config.yaml
n_head: 8
norm: "rmsnorm"
qk_norm: false
init: "orth"
init_std_down: 0.0363
optimizer: "muon_hyperball"
lr_mult_qkv: 0.5
decay_shape: "linear"
final_lr_fraction: 0.05
batch_tokens: [16384, 32768, 49152]
seq_len: 1024
MLP neurons of a small language model. Each row is named by its layer, matrix (gate and up: input weights) and neuron, and shows model dimensions 320-447. Each number is 128 + 32 x the weight over its row's rms, rounded and kept within 0 to 255. A neuron's up and down rows have the sign that makes its largest values positive.
Before each neuron's rows, "fires after" lists the tokens most often just before its 100 highest values on Wikipedia text that the model never trained on.

fires after: " U", " M", " C", " J", " |", " W"
L5.gate1093 [195  93 134 135 137  80 101 161 185 130 140 132 135 116  76 118 166 123 116 156 114 132 102 120  93 106  71 126  99 120 116 129 118  54 120 116 140  72 122 156 130 179 144 141 156 138 177 165 151  85 123 179  99 107 120 136 112  80 130 138  81 127 212 142 115  92 168 125 135  77 101 182 150 112 109 130 117 122  85 156 147 167  70 117 135 113 178  97 150 180 125 171  87 117 158 114 178 129 104 160 128 185 113  67 161 164 157 141 106 236  72 198 133 126 128  99 117 162 144 128 110 136 146 118 134 156  92 100]
L5.up1093 [207 100 115 136 167 140  78 152 121 145 113 114 122  64 158 114  91 128 156 115 120 168 104 146 109 127 121 136 122 162 148 140 123 130 135 108 146 126 171 130 139 208 137 173 166 187  73 163 128 109  88 175  92  89 138 147 122  84 128 102 140  84 109 132  90 183  87 170 109 151 104 104 101 154  57 123  86 128 102 122 143  36 140 100 103  74 148 120 124 162 110 162 158 160 135  97 170 111  69 114 176 150 136  64 136  83 112 128 117 180 104 133  97 108 164  93 126  35 134 151 104 133 126 174  81 161 186 166]

fires after: "s", " s", "S", " a", " ins"
L5.gate949 [101 181 121 131 118 134  85 165 132 134 146 137  66  87 119 101 122 108  90  88 127 116 133 133 157  77  90 143 131 185 113 140 100 175 116 114 101  52 149  67 127 109 137 135 119 161 112  91 144 128 162 141 159  79  90  78 146 105 160 115 128 106  99 113 111  80 156 121 125 153 104 133 166 114 103 178 149 200  93 132 124 120 124 135 138  72 111 125 139 179 115 135 127  90  96 112 102 127 129 132  88 106 154 129 146 121 117 122 180  69 173 116 118 108 154 168 117 100 175 185 132 103 124 152 172 134 146 149]
L5.up949 [171 167  56 130  94 121 108 176 118 131 174 125 106 100  59 128 128  86 114 151 147 155  93 139  87 120 103 158 147  87 148 131 116 182  95 157 148 162 174 150 172 226  73  95 159 142 134 151  77  73 140 152 183 118 148 102 115 102 191 107 127 123 123 130 134  85 140 184  78 153 126 137 134 116 176 151 154 174 157  84 114 168 142 132 105 169 140 163 114 146 161  75 127 128 127 146  87 149 132 126 192 107 164 142 114 149 120 139 118 158 113 135  50 107  96 141  73 160 114 154 110 113 129 144 150 144 167 231]

fires after: " his", "s", " her", " His", " their"
L5.gate636 [146 149 123 156 112 113 108 122  69 119  75 102 165 154 150 151 111 174  76 128  69 126 128 159 141 131 152 153 144 135 135 193 137 122 124 181 150 213 150 161  92 126 132 148  76 154 138 114 127 152 118 140 119 134 139 147 180 124 167 153 131 120 113 114 156 125 151 120 156 135 163 121 142 141 221 131  81  61 143 168 121 128 136 142  89  97 149 159 123 202 121 143 212 137 117 100 157 116 135 123 129 103 151 130 178 100 163 120 103 124 157 172  77 117 108  99  98 151 113  94 111 129  81 110 156 146 148 163]
L5.up636 [107 112 111 113 144 107  72 156 100 107 116 118 194 125  93 170 131 119 157 191 189 126 102 192 133 116 166 140 118 179 110 141 161 166 122 149 110 131 132 144 151  86  83 118 153  38 179 112 103 185 159 131 142 138 148 113 168 195 105 140 148 116 122 144 106 194  86  96 113 145 167 104 126  92 189 130 112 147  94  51 157 145 135 128  81 108 121 119  79  86 124 140 167 172  76  95 113 117 161  80 139 158 148 101  76 144 204  96 140 156  33 139 102 118 139  49 111 145  73  98 130 117  91 125 142 180 169 155]

fires after: "'"
L5.gate497 [181 170 166  85 112 133 126 110  97 100 180  79 147 142 183 136 154 162 128 139  90  98 161 103 159 129  93 135 151 124 149 133 134  80 129 195  81 135 148 196  90  62 115 117 187 137 136 103 180 145 180 170  73 118 160  69  96 139 137 139 159 103 115 167 116 130 165  72 179 123 137  87 135 154 117 150 134  69 100 104 152 131  50 160 131 185 136 179 159 162 147 137 114 177  94 139 147 115 117  86 119 124 108 131 168  93 168 125 106 104 114 125 145  95 170 109 129 143  88 139 128 147  90 133 135  89 125 128]
L5.up497 [121 117 140 104 141 103  93  80 146 132 139 117 106 120 103 149 143 116 168  78 140 111 227 138 118  98 152 156 133 119 132 134 106 173 117  81  79 123 155 137 134  94 131 110  95 137  86 144 133 114 108 158 105 138 100 112  89  64 138  52 163 129 116 138 121  89 128 136  95 212 144  97 140 173  96 107 178 149 107 120 139 117  55 120 116 146  87 125 106  95  71 140  70 101 153  74 119 148 158 152  87  91 106 135 179 125 142 173 138  59 111 120 140  71 189 107 113 124 132  56  75 105 168  93 151 115 106 194]

fires after: "0", " a", " O", "5", " o", "on"
L5.gate809 [ 98 133 147 111 152 119 128 132  80 168 118 169 135 122 147 111 169 143 138 158 122  98 139 171 158  89 173  17 141 132  83  79 103 188 111 141 104 147 102 128  83 135 134 149 142 100  71  95  88 148  80 128  97 112 184 150 137 111  87 163  85 157  83 120 112 162 104  84 115 170 111 121  78 130 103 128 165 138  96  97  98 114 164 164 169 114 108 162 151 127 128 114 144 111 173 134 163 152 144 112 130 126 121  80  92 135 103 151 107 124  56 169  95 135 181 122 146 174 125 127 143 117 166 140 113  40  61  73]
L5.up809 [118  46 146  84 122 160 153 157 140 112 117 198  74  75  93 179 149 145 173 173  89 124 148  79 113 151  86 105  87 186  93 154 168 115  78 120 157 145 188 121 102 157 114  68 128 142 180  85 183 103 152 131 130 167 149 148  99  60 127 101 161 132 114 148  89 155  90 134  74 108  88 157 143 166 171  52 106 137  97  84 181 120 122 145 127 189 192 149 102 131 157 146 187 103 121 123 117 144 151 144 128 133 133 117 130 105 140 106 135 107 179 156 166  75 179  79 122 122 139 119 114 163 161 133 114 136 129 139]

fires after: "\n", " =", ")", "==", " =="
L5.gate27 [147  82 131  96 108 190 174  86 203 103  98 131 139 147 132  74 124  90 149 117  87 178  91 117 155 135 115 213 180 202 139 103 108  87 126 112 109 106  65 157  76 149 166 142  82 164  99  44 148 116 129 117  59 226  80 123 163 121 137 149 142 109 149 136  97  22 118 159 113 126  93 136 114  81 163 100  95 119 148 129 134  86 131 169 135  87 147 180 163  73 153  52 129 167 170 121 121 125  81 136 159  71 157  64 121 114 146 118 114 138  87 127 102 120 126 131 176  54 113  98 145 196 136 140 188 147 156 150]
L5.up27 [194 151 159 102 141 141 137 139 189 108  92 109 120 157 151 151 144 117  84 139 203 159 123 109  86 130 134 165 158 166 123 141 157 102 106 124 139 116 121 137 115 109 117  40 153 151 132  87  98 122 163 139  74 183  93 139 167 166 155  66 132 107 159 158  99  95 114 146 125 131 100  88 143 134 166 132 118 159 177  71 169  83 104 158 130 157 136 145 112 123 144  97 145 142 113 103  88 117 150 137 159  98 143  98 142  94 119 127  81 154 121 142 158 120  96  71 104 123  83 100 129 152 149 156 172 136 103 109]

fires after: " F", "F", " f", "f"
L5.gate1307 [ 94  94 163 146  92  66 135 124 163 118 133 128 166 159 130 138  90 134 122 101  25 162 146 130 132 142  77 157 156 121  92 133 131 187 121  96 190 113 159 105  91  96 103 117 102 178 161 102 136 142 105 145 100 157 126 116 159 121 128 138 136 161 106  94 133 125  76 152 145  94 164  46 106  80 128 116  78 134 156 128 142 144 106 141 190 135 181 176 158  79 118 182 137 141 117 145 166 121  96 123 177 156 127 135 155 142 198 197 118 106 119 167 123 104 161 147 102 133 138 108 130 136 133  97 105 121  87 120]
L5.up1307 [141 154 128 131 183  95 146 166 186  76 133  60 141 143 166 127 115 136 200 136  35 147  72 168 122 160 135 102 118 118 174 105 112 115 201 136 127 172 138 107 127 131 155 108 115  69 161 174 169 106 131 126  95 156 176 153 131 108 131  59 171 104 130  63 123 138 173 185 108 137 146 121 126  86 143 123  66  74 116 126 127 116 150 136 141 164 153  84  75 159 117 130 105 156 150 133 160 125 145 141 144 131 152 201 150 151 108 166 126 172  89  85 128 177  83 114 133 138 108 152 117 135 153 167  75 136  44 138]

fires after: " was", " a", " as", " were", " is", "'"
L5.gate596 [170  71 160  61 127 161 193 140 149 159  90 173  78  72  80 162 111 158 129  96 122 128 116 157  78 122  79  96 130  83 118 163 169 131 100 110 102 119 140 178 159 138 131  64 126  99 187 146 168 159  98 116 147 110  87  80 112 163 149 154 143 107 187  70 161 117  67 123 117  78 134 208 141 178 164 105 161 104 129 115 119  81  70 184 140 120 131 104 141 127 155 160 185 146 166 156 166 116 105 148 143 128 120 108 182 204 147 164 180 132  98 190 155 125  93 122  73 147 133 124 160  69 108 117 152 106 184 108]
L5.up596 [153  78 161  73 162 157 163 158 178 156  79 197 177 133  99 114  93 133 160 131 145 135 115 149 111 130 137 125 163 105 111 118 135 108  72 139 124 152 149 148 131 122  84 111 102  77 133 125 169 130  98 136 116 117  75 147  52 134 113 146 120 110  98 125 150 108  94 116 157  77 141 207 140 136 121 107 164 104  97 142  89 148 139 120 113 112 164 116 107  58  90 115 159 146 165 160 169 128  72 148 124 181  60 135 134 170 121 160 188 103 127 147 101 113 112 113 104 132  46 140 120  50 147 133 161  78 121 145]